Weights of a small transformer language model: MLP 704 GeGLU.
MLP neurons of a small language model. Each row is named by its layer, matrix (gate and up: input weights) and neuron, and shows model dimensions 128-191. Each number is 50 + 12 x the weight over its row's rms, rounded and kept within 0 to 99. A neuron's up and down rows have the sign that makes its largest values positive.
A block is one neuron, or neurons of one layer that tend to fire together. Before each block is what it responds to, as a language model described it from the Wikipedia text at the highest values.

Responds to: Mid-word letter fragments. Short fragments, mostly s or d, in the middle of words split into pieces, such as Mid-d-lesex, Offen-s-ive, Queen-s-land, Unit-ed.
L4.gate59:47 49 41 57 60 63 54 33 51 45 57 41 30 65 86 53 33 23 48 48 44 61 30 60 54 43 66 59 39 47 42 42 58 51 55 66 49 56 27 70 33 42 52 40 27 57 54 60 40 58 32 45 51 55 44 55 48 73 51 58 44 43 57 44
L4.up59:61 37 47 56 31 47 47 50 49 41 54 35 32 66 71 44 20 30 55 31 39 60 38 62 79 71 52 56 41 44 36 55 51 41 78 57 65 46 39 57 24 44 47 37 41 48 53 64 32 62 42 56 35 55 48 53 56 47 56 45 57 42 47 45
L4.gate303:73 38 27 71 84 56 49 44 30 56 47 43 40 51 58 47 38 34 35 50 36 48 38 51 59 55 76 52 56 43 42 24 50 42 60 64 50 58 46 48 59 40 43 51 52 52 49 57 30 48 50 63 56 44 76 49 37 42 41 55 77 43 64 46
L4.up303:57 54 57 42 38 33 41 52 51 23 26 50 35 71 43 44 55 55 33 41 47 73 44 56 55 47 64 66 45 45 60 48 29 57 47 38 66 69 48 52 24 52 53 52 62 62 39 59 38 43 51 47 67 42 39 55 49 45 46 42 38 54 37 47
L4.gate563:57 56 60 48 49 46 36 78 39 40 61 48 51 55 65 35 56 51 42 66 39 50 38 69 39 46 56 57 42 54 61 41 46 47 68 53 55 61 47 45 41 24 51 68 26 57 38 50 56 51 47 36 69 43 65 44 35 67 52 61 63 56 53 38
L4.up563:40 60 59 43 65 44 29 59 51 54 52 41 58 49 59 57 60 54 36 59 46 46 38 31 52 55 58 57 50 60 66 64 29 73 30 47 72 36 53 51 56 36 44 77 35 53 60 71 33 50 55 36 56 74 64 23 54 38 58 50 43 41 42 38
L4.gate662:46 46 52 45 61 77 56 63 52 48 40 46 68 50 55 57 59 33 25 58 49 63 08 34 67 61 61 51 39 44 55 37 52 54 56 70 56 63 61 43 75 40 45 34 37 74 43 66 65 53 40 41 51 70 53 49 41 52 34 35 49 42 46 46
L4.up662:39 37 65 46 45 66 51 67 43 48 54 42 66 54 56 53 61 53 47 32 61 48 17 48 66 47 41 43 46 45 56 49 60 70 51 70 46 59 55 31 73 37 40 47 56 60 31 52 47 52 35 35 42 51 64 47 50 60 56 41 64 50 41 43

Responds to: Split-word endings, esp. "many". The final piece of a common word split into fragments, most strongly "y" in "man|y", also "Som|e", "m|ost", "l|ate", "Med|al".
L5.gate344:44 61 54 46 75 56 45 55 58 28 63 47 58 44 42 47 27 32 44 68 50 62 59 56 45 62 55 63 62 50 46 42 44 49 54 51 59 54 45 46 27 54 32 66 58 55 54 22 71 55 62 61 51 49 41 45 45 45 42 50 48 66 60 61
L5.up344:43 55 69 60 50 55 77 26 70 51 60 60 57 61 58 54 50 66 49 35 54 47 58 60 77 66 25 45 62 60 36 47 70 61 46 60 43 52 60 33 45 57 40 60 46 63 67 49 59 13 56 78 51 32 52 35 30 53 64 65 51 40 55 44
L5.gate510:57 54 48 44 46 45 32 50 51 47 52 46 38 39 73 64 62 35 53 61 46 46 49 70 58 74 49 58 83 52 53 26 42 56 68 39 45 74 62 66 51 37 74 43 72 56 56 58 81 79 52 59 52 54 45 46 52 52 26 33 50 41 37 39
L5.up510:58 42 63 18 59 66 50 66 40 49 38 40 22 33 49 58 42 50 69 44 53 58 38 60 57 47 62 60 54 43 36 47 47 49 31 35 61 38 44 43 36 40 62 62 41 45 32 49 54 47 50 31 51 62 44 44 41 43 42 52 60 57 48 40

Responds to: Mid-word vowel fragments. Short word-piece fragments in the middle of a word, right after an initial consonant piece, mostly ar as in carbon, career, barges, plus com, ap, gh.
L4.gate112:56 59 68 70 68 49 30 58 63 40 46 50 53 41 50 51 57 46 41 51 42 51 62 57 27 28 71 55 59 71 48 57 39 32 46 52 61 46 79 47 53 49 45 49 59 66 56 38 60 53 42 42 57 59 56 64 31 17 44 57 43 61 55 40
L4.up112:57 73 37 31 49 76 27 47 50 45 39 48 51 35 75 40 48 56 54 27 60 55 56 62 53 45 55 36 46 46 70 48 65 66 40 42 53 64 38 42 67 35 38 41 56 53 56 57 66 55 40 37 29 29 28 53 51 66 50 22 41 49 52 47
L4.gate241:64 68 69 29 38 34 43 31 59 72 31 48 43 53 47 50 63 44 51 53 59 59 48 57 31 53 59 48 31 66 61 46 47 54 34 56 48 54 58 62 57 35 40 39 45 47 63 48 54 38 43 60 37 65 50 55 52 42 47 55 63 48 38 68
L4.up241:55 56 45 55 24 38 41 57 60 53 48 55 32 08 40 51 31 42 32 60 48 33 49 53 41 52 54 63 45 52 50 52 39 62 52 62 69 52 70 43 65 20 52 44 45 44 53 52 26 41 35 55 46 52 57 58 38 32 50 50 47 52 46 48
L4.gate386:39 50 64 31 43 26 38 55 62 54 38 45 54 49 32 34 42 51 41 72 34 32 45 46 33 44 66 66 38 45 53 56 36 34 50 49 56 58 60 69 68 51 68 52 53 43 55 21 53 42 57 36 68 56 74 71 62 52 52 32 67 57 55 61
L4.up386:50 38 49 54 46 58 54 62 56 57 45 47 55 35 49 27 49 48 38 42 58 42 58 63 69 44 38 75 60 49 57 60 71 39 57 52 60 61 57 48 53 42 62 25 46 58 45 51 65 56 40 43 45 33 53 60 24 54 21 38 60 54 41 48
L4.gate408:36 50 51 37 71 61 69 46 42 48 39 35 67 44 44 61 43 37 42 48 36 54 43 63 54 54 58 68 35 37 60 67 60 44 53 46 53 35 56 36 44 49 53 33 41 51 45 52 50 50 41 41 55 55 45 60 63 48 53 41 58 51 47 51
L4.up408:61 70 50 45 59 57 45 36 41 44 54 38 58 41 33 56 40 55 58 39 43 48 46 44 42 68 30 59 50 35 70 54 50 41 45 38 58 53 59 35 26 51 46 53 73 39 27 28 33 44 33 66 52 52 38 40 57 28 55 30 46 66 70 45

Responds to: Mid-word subword fragments. Short middle pieces of words split into several tokens, right after a starting fragment like comp, pro or M: comp-ar-ed, prop-os-ed, M-ar-shall, including mangled accented name characters.
L2.gate62:47 45 55 33 58 50 41 57 38 55 47 48 43 68 35 61 55 44 40 36 74 38 49 36 66 65 59 62 41 59 47 55 66 45 50 33 32 42 68 58 46 60 43 33 48 57 51 37 56 50 68 52 61 67 55 40 38 45 70 79 56 57 42 45
L2.up62:41 57 57 57 50 69 57 34 67 55 31 45 61 58 34 31 60 54 61 46 46 60 44 48 52 55 48 35 42 56 43 48 47 51 43 59 47 58 41 45 49 47 60 55 77 21 41 55 75 45 39 29 44 26 30 46 47 43 59 52 34 48 45 42
L2.gate143:42 43 57 39 61 71 41 54 29 48 40 30 50 39 64 43 33 40 51 42 55 63 17 45 79 43 56 76 55 37 80 35 53 25 42 63 40 43 52 57 55 71 55 51 53 64 45 35 47 38 40 33 50 54 50 56 75 57 40 48 65 38 60 61
L2.up143:53 67 51 57 55 61 53 75 59 56 41 42 33 51 50 41 28 51 42 57 67 57 42 40 53 33 49 57 52 58 54 51 58 33 55 60 55 66 28 47 42 53 65 48 54 63 62 53 58 44 60 44 38 74 42 62 60 50 37 34 64 43 47 48
L2.gate209:30 41 45 32 44 70 64 64 53 63 86 44 33 56 39 57 61 51 52 48 51 14 55 56 28 35 35 60 59 44 59 72 58 36 64 62 54 41 21 52 65 73 44 62 52 35 37 50 67 56 41 34 44 46 38 46 65 59 43 39 47 46 49 53
L2.up209:51 55 72 58 59 54 42 33 68 43 52 49 74 26 43 53 61 36 63 47 48 40 72 60 44 39 65 40 52 53 51 59 65 39 41 58 52 51 54 48 51 36 42 56 68 48 68 63 53 50 30 55 65 29 58 54 52 18 43 38 55 78 66 52
L2.gate436:30 56 37 70 55 49 43 36 71 56 62 49 39 59 52 46 60 45 47 50 64 30 76 55 48 46 59 67 45 48 60 43 63 36 51 67 49 59 54 46 70 68 58 63 51 48 61 44 60 32 30 51 62 60 48 48 54 26 45 47 55 43 47 77
L2.up436:37 30 62 41 45 33 44 28 62 40 47 58 40 37 30 66 52 72 45 45 38 66 59 52 65 45 50 68 49 41 58 40 32 38 54 64 29 42 55 39 67 67 57 55 41 43 47 30 34 39 61 42 41 52 49 25 71 49 48 50 43 57 47 42
L2.gate532:49 21 52 58 43 63 67 43 59 76 45 37 52 49 61 57 46 40 56 58 59 39 56 46 29 60 52 63 43 24 88 52 50 39 45 51 59 47 52 26 46 55 51 19 46 45 57 41 56 44 36 74 40 18 67 68 40 52 44 61 69 37 53 43
L2.up532:40 29 48 51 49 66 73 66 47 48 56 43 63 43 49 36 49 47 57 46 44 60 63 64 25 24 63 59 51 48 56 71 51 25 47 39 54 35 38 37 46 59 56 57 55 43 56 70 54 34 57 32 67 28 71 58 50 60 41 57 41 59 71 54
L2.gate628:45 43 66 45 60 43 67 43 61 47 38 35 50 43 35 50 43 49 42 49 61 18 41 48 48 32 66 88 33 31 51 54 59 29 55 65 56 23 53 36 61 59 56 45 77 51 57 49 44 48 38 55 42 46 31 56 52 36 30 51 59 56 35 70
L2.up628:36 42 51 58 56 57 57 39 56 55 58 54 39 54 29 66 27 57 30 41 49 51 54 60 34 28 48 34 24 50 57 57 58 42 48 49 49 54 40 60 52 51 51 74 70 50 51 34 58 47 42 34 64 57 30 44 69 50 35 41 61 45 63 39
L2.gate631:34 39 42 37 45 51 54 36 61 42 46 55 45 41 53 40 55 61 52 60 34 49 45 33 58 34 63 62 28 17 78 48 27 41 49 64 39 21 57 29 64 64 65 46 56 54 67 29 57 27 72 59 51 47 51 31 53 51 42 44 40 47 36 57
L2.up631:37 37 58 28 45 64 46 58 52 38 47 57 58 36 33 36 49 47 65 53 48 32 45 48 32 44 59 34 32 50 44 44 75 40 59 50 38 53 40 48 75 57 49 56 49 67 43 43 50 57 45 42 49 33 27 64 53 30 47 47 48 43 56 20
L2.gate686:58 53 51 37 38 41 43 40 62 46 50 49 39 27 57 51 61 48 70 73 66 47 45 31 43 14 71 65 33 19 55 68 60 32 20 72 55 41 65 60 69 61 55 60 49 64 35 45 50 31 59 43 49 61 47 43 44 38 38 48 41 54 40 62
L2.up686:64 57 59 39 48 67 56 41 61 38 51 49 53 40 48 45 27 42 37 34 40 52 47 32 54 42 57 49 09 51 42 68 56 35 55 62 42 44 50 52 50 45 64 74 44 50 47 60 24 47 41 47 63 67 35 32 65 26 46 47 54 49 34 72

Responds to: Mid-word continuation fragments. Short word-piece continuations like s, ri, d, ts completing a word already started, often in names and table entries: Dimit-ri-j, Richard-s, Resul-ts.
L2.gate13:64 64 51 42 67 39 50 37 58 40 48 36 46 50 45 37 47 56 41 39 46 59 33 62 57 32 68 54 35 53 54 58 71 37 52 48 39 39 59 60 45 80 39 53 36 59 59 47 46 57 29 45 36 34 69 48 70 39 58 52 50 54 54 47
L2.up13:59 48 46 38 65 44 44 63 58 59 41 46 49 47 48 52 51 45 34 68 40 53 54 69 44 31 43 66 31 61 40 57 48 39 29 48 58 35 40 70 48 52 19 61 43 53 39 67 51 63 57 48 55 39 31 57 49 70 67 52 64 33 52 65
L2.gate43:64 51 60 65 37 28 50 48 44 44 70 46 34 71 74 39 30 52 55 31 42 40 56 45 54 42 45 70 43 43 60 60 54 51 43 45 35 55 58 45 59 58 45 21 21 70 64 42 48 39 70 80 57 49 43 56 26 38 65 58 65 54 43 59
L2.up43:40 56 46 47 68 57 26 64 47 29 39 42 58 40 55 55 53 38 51 43 39 62 52 45 71 35 66 49 30 34 46 34 49 44 38 42 51 55 48 68 44 26 70 73 49 36 30 60 36 50 68 44 28 36 46 65 62 57 41 15 53 51 42 47
L2.gate118:68 55 45 37 64 44 51 41 61 43 56 49 26 56 58 52 56 37 41 50 36 66 65 55 71 46 41 44 27 59 41 63 67 40 42 36 58 67 27 57 49 52 60 57 27 70 49 53 56 52 21 52 48 73 57 65 41 60 26 51 65 50 54 52
L2.up118:59 41 40 43 45 34 40 55 51 48 35 50 49 32 54 53 42 60 44 61 23 57 62 69 59 59 60 48 35 64 57 36 54 28 37 61 61 72 42 58 37 56 69 48 35 48 51 42 69 62 44 59 45 60 62 63 43 40 53 46 70 53 41 33
L2.gate231:48 52 53 59 55 28 33 50 40 51 48 36 37 69 60 57 46 39 56 70 57 17 59 55 65 40 39 70 63 47 45 36 66 34 46 44 25 39 37 59 44 54 39 39 65 67 53 49 38 41 64 50 60 39 45 48 68 57 71 26 52 63 48 56
L2.up231:58 50 65 63 48 43 53 58 29 49 48 54 40 47 40 40 44 42 42 38 52 46 44 59 61 46 59 76 31 82 41 39 50 52 66 49 51 44 38 67 55 59 60 49 58 42 43 37 45 68 59 48 55 30 49 28 59 52 50 26 56 55 58 50
L2.gate297:57 46 34 60 43 61 56 46 54 59 32 44 48 48 61 49 45 59 34 38 39 32 41 65 59 59 68 75 49 41 35 30 68 43 51 58 34 44 51 40 29 49 57 40 55 31 50 64 52 47 50 54 36 54 62 52 49 38 42 46 57 30 28 41
L2.up297:39 39 26 51 54 38 42 68 63 47 58 35 38 49 58 45 65 52 61 49 52 66 50 59 39 51 51 73 56 42 27 63 74 63 47 41 70 59 58 63 69 65 48 55 48 55 36 31 52 48 42 36 55 48 59 54 52 42 58 57 60 59 65 54
L2.gate388:57 61 55 59 67 75 52 63 25 21 53 45 65 41 68 65 41 36 55 43 36 40 44 28 61 49 50 51 58 72 68 31 67 55 59 41 48 48 41 46 58 54 34 57 52 31 39 24 48 57 47 37 66 38 58 43 42 64 44 55 60 32 46 38
L2.up388:52 64 52 69 54 50 60 69 56 50 38 63 51 49 52 61 46 71 48 54 46 70 55 47 54 59 63 48 71 45 54 49 55 48 52 37 32 51 51 54 47 89 55 59 51 41 26 39 27 41 62 45 63 59 58 39 50 44 33 56 68 47 30 50
L2.gate464:65 44 56 37 66 46 43 56 49 31 59 39 50 54 43 43 60 49 26 55 54 34 50 72 42 55 43 63 37 43 67 39 68 45 46 45 51 42 69 53 46 52 57 47 42 60 49 43 57 68 53 40 69 44 36 47 73 45 62 27 37 40 72 52
L2.up464:50 55 49 46 68 74 29 62 27 33 59 41 42 43 62 21 40 44 32 50 50 48 40 57 61 47 45 47 34 37 34 68 60 39 56 39 59 50 63 37 25 62 49 56 38 58 36 55 39 41 72 37 71 56 37 38 49 50 58 42 45 45 57 39
L2.gate701:36 51 59 56 66 45 32 66 62 48 30 21 33 42 45 55 59 34 42 45 69 49 57 51 36 65 51 62 39 60 62 42 55 25 41 43 62 46 49 60 33 48 68 54 54 52 59 30 37 65 43 52 40 42 60 52 53 54 46 68 51 48 43 57
L2.up701:29 50 38 29 55 59 48 32 36 40 22 50 47 36 60 48 51 55 52 67 43 48 69 68 54 57 39 54 59 60 64 24 49 31 48 56 80 49 52 55 61 56 27 43 49 38 59 34 41 43 33 52 49 38 44 57 47 63 68 43 39 41 57 59

Responds to: Plural noun endings. Word-final suffixes such as plural -s, -es, -ies closing a noun, often after a number or quantifier: games, touchdowns, centuries, members, time.
L5.gate65:31 61 38 60 45 45 47 38 33 23 42 33 45 54 57 41 41 48 58 44 53 35 44 28 52 55 54 44 50 56 51 35 65 54 57 35 53 48 76 65 54 37 53 46 56 45 53 37 45 53 28 36 79 38 55 54 53 51 41 59 36 56 61 43
L5.up65:64 59 34 53 62 57 55 37 62 34 55 38 46 63 59 48 40 49 61 40 73 47 31 53 53 52 63 35 43 72 29 44 53 43 46 63 57 52 55 54 49 65 60 53 41 60 63 54 24 49 64 44 47 49 56 68 51 31 54 34 54 68 48 40
L5.gate128:55 57 41 46 59 59 58 38 30 33 42 47 50 48 64 22 64 41 69 57 46 50 53 66 58 64 38 42 43 48 59 41 62 48 69 71 39 46 70 55 52 41 61 56 48 56 52 53 50 39 42 59 60 35 43 57 63 36 57 25 39 35 47 40
L5.up128:55 52 40 39 53 69 51 37 31 53 49 49 76 71 40 27 53 61 30 26 66 56 46 67 35 55 49 53 35 49 58 25 55 56 61 68 45 48 67 38 33 48 42 71 41 39 36 36 60 59 35 49 46 49 47 63 50 37 43 32 42 37 18 36

Responds to: Wikipedia section-heading starts. Fires on the "==" opening a new section heading after a blank line (==Location==, ==Career==), and on blank lines before headings after lists; weakly on mid-word pieces like "ul" and "ric".
L4.gate23:15 36 66 56 33 75 61 43 23 44 37 43 47 64 60 47 50 36 52 36 24 61 69 53 29 40 44 80 44 31 52 39 30 59 63 57 40 52 54 38 50 55 68 65 54 45 33 54 52 45 47 51 56 39 58 67 56 57 48 49 47 43 46 69
L4.up23:36 57 45 56 29 90 63 56 40 38 69 59 44 56 69 54 32 45 47 38 43 52 68 35 49 27 36 39 48 46 44 40 44 55 49 51 28 51 43 49 70 60 46 64 44 46 37 38 48 36 35 58 48 55 35 43 63 56 71 64 68 55 41 74
L4.gate37:45 38 41 49 55 43 50 37 51 62 38 24 43 45 63 41 59 52 47 53 88 66 33 41 37 49 61 53 28 43 88 36 45 52 63 38 46 57 67 46 50 30 60 39 46 68 49 48 41 46 70 33 37 44 58 63 38 36 36 63 59 45 48 47
L4.up37:50 42 68 63 65 70 55 30 66 71 59 58 47 62 56 61 47 50 33 31 66 40 43 39 36 39 17 26 31 58 77 38 50 58 45 64 37 46 45 72 46 43 58 43 37 57 79 51 45 28 48 34 52 44 32 28 45 43 41 73 61 86 59 42
L4.gate463:59 32 46 27 61 49 50 50 60 47 51 49 53 44 52 55 33 53 26 45 23 44 54 48 39 38 49 43 20 42 59 62 27 54 44 34 42 48 54 58 68 44 59 64 53 45 43 26 59 42 53 62 70 55 66 52 48 45 48 52 48 43 48 65
L4.up463:55 37 26 31 54 50 66 52 57 55 66 51 59 60 52 52 63 61 27 43 45 36 48 30 27 51 64 49 33 53 39 48 42 77 40 43 34 48 63 53 68 39 50 54 36 28 47 37 50 55 31 45 58 51 58 60 50 60 58 74 47 37 31 57
L4.gate488:41 49 44 50 33 71 70 49 53 47 73 50 62 55 40 40 35 34 19 37 43 42 40 27 30 55 70 51 26 45 62 15 39 36 62 41 42 47 33 57 51 63 60 66 48 41 49 22 47 58 62 46 51 44 37 66 54 49 61 59 48 49 57 57
L4.up488:34 69 39 46 47 38 51 44 68 44 55 31 54 66 29 65 64 50 26 55 47 53 59 43 37 51 55 41 40 31 59 35 60 58 58 59 53 68 52 35 56 48 59 63 44 53 55 49 44 72 55 58 51 43 38 53 55 42 49 33 48 45 67 45

Responds to: Mid-word "al" pieces. The subword "al" inside words such as It-al-y, nation-al, loc-al, Tot-al and feder-al; also "==" opening section headings and "W" in coordinates.
L2.gate67:36 76 55 72 37 62 59 45 47 53 47 41 51 59 33 67 61 30 40 52 46 49 48 53 33 41 40 47 73 55 50 50 59 31 52 29 40 58 55 29 47 53 70 60 37 54 78 33 51 29 46 61 60 54 65 40 43 40 45 38 54 47 42 55
L2.up67:33 72 54 53 51 59 67 35 51 44 45 56 52 74 44 71 78 30 33 47 52 35 50 49 32 39 51 48 40 55 58 54 54 29 67 61 58 34 55 52 42 51 59 54 13 34 70 24 44 44 55 73 44 53 60 45 65 49 52 57 68 38 47 41
L2.gate154:49 58 26 62 43 58 65 59 29 20 74 33 47 40 61 63 43 52 58 34 49 40 50 37 33 46 50 32 61 62 46 46 64 50 59 59 55 72 54 41 39 59 44 84 63 52 60 49 68 59 24 44 51 53 55 65 37 25 35 76 70 41 61 40
L2.up154:71 55 75 56 42 42 50 46 52 35 72 43 51 63 39 43 55 58 33 54 41 55 43 48 30 50 52 52 39 33 60 55 35 32 49 55 52 72 59 53 37 38 62 42 67 42 39 64 39 58 57 62 42 65 61 49 56 36 35 62 51 48 54 59
L2.gate351:52 72 45 59 47 55 57 65 45 68 45 37 37 48 68 43 39 65 50 36 27 48 42 60 33 46 48 65 25 47 68 63 42 35 64 74 33 60 39 41 58 58 49 62 42 71 74 65 47 69 49 72 62 44 53 47 54 27 72 50 66 56 31 45
L2.up351:20 59 55 41 39 76 57 40 32 44 50 57 48 44 57 38 64 45 53 51 32 51 35 47 59 68 27 43 73 32 67 66 67 52 56 47 49 47 45 58 63 49 34 54 42 38 52 47 54 44 33 31 57 64 51 40 57 61 72 53 43 52 50 85
L2.gate444:66 67 26 51 48 47 77 61 56 50 43 48 71 66 52 77 56 42 30 35 45 55 59 40 45 55 58 58 53 51 80 62 55 50 49 48 44 52 37 18 51 62 48 66 64 40 60 31 62 36 55 45 46 52 60 46 55 33 20 58 55 48 41 44
L2.up444:66 78 51 46 44 57 55 48 48 54 56 55 54 52 79 45 65 31 33 34 53 23 48 53 38 49 50 40 33 41 60 45 58 63 53 42 66 52 55 25 46 22 36 43 32 55 66 57 67 54 49 54 55 45 59 46 38 30 42 54 17 45 50 41
L2.gate476:62 35 58 35 74 33 60 60 33 58 67 51 40 58 54 40 40 49 61 54 38 47 59 75 36 56 44 55 31 45 70 54 32 41 49 58 51 59 49 32 66 49 38 51 39 58 59 64 60 62 71 56 45 28 56 66 40 32 42 74 58 48 54 53
L2.up476:57 45 57 78 38 52 49 67 56 36 42 54 51 30 35 48 22 45 45 65 41 56 58 54 29 39 54 53 53 38 35 52 47 25 40 42 27 52 62 39 49 45 35 55 43 47 48 46 54 57 65 42 46 21 50 53 55 45 61 71 45 60 42 43
L2.gate542:61 63 48 44 72 44 46 38 46 38 56 45 45 53 58 50 62 45 51 83 65 55 64 61 50 58 61 71 65 46 51 44 61 30 67 55 33 53 64 30 29 50 46 49 49 59 44 37 53 56 46 62 72 74 67 46 57 46 29 44 39 28 41 68
L2.up542:39 54 52 48 58 39 58 59 61 40 55 52 49 48 43 60 72 68 58 66 52 44 61 53 48 47 55 49 66 39 56 67 58 36 59 25 33 33 52 54 47 74 52 55 49 62 45 29 59 32 52 58 49 63 44 41 49 55 38 31 36 35 55 66
L2.gate573:59 74 61 51 47 54 38 46 58 48 66 45 37 42 58 49 62 41 44 57 53 54 65 55 46 40 44 66 60 70 57 36 74 37 36 59 43 43 41 52 56 57 33 45 41 48 54 44 41 44 63 50 33 33 44 62 53 62 53 67 56 54 62 54
L2.up573:49 40 42 34 46 51 44 55 60 41 47 58 59 55 55 68 44 47 40 54 38 32 42 54 65 74 47 45 55 51 43 64 50 64 62 61 67 67 79 48 62 52 32 51 39 40 41 41 79 74 59 34 74 57 62 65 48 58 45 51 45 37 53 33
L2.gate672:55 69 47 48 63 71 44 47 54 30 56 19 78 61 64 62 47 28 42 31 58 56 47 57 17 59 68 37 47 44 61 63 45 47 56 45 53 47 46 48 65 38 76 45 63 57 45 55 58 63 50 37 47 31 77 59 44 32 40 45 44 46 42 32
L2.up672:54 58 52 59 64 43 60 53 59 54 61 44 45 39 38 65 35 50 42 48 60 35 49 41 56 40 48 43 36 39 54 53 56 58 48 17 43 55 42 54 47 45 57 63 61 23 54 50 46 49 64 45 41 69 38 57 44 38 38 46 65 60 43 51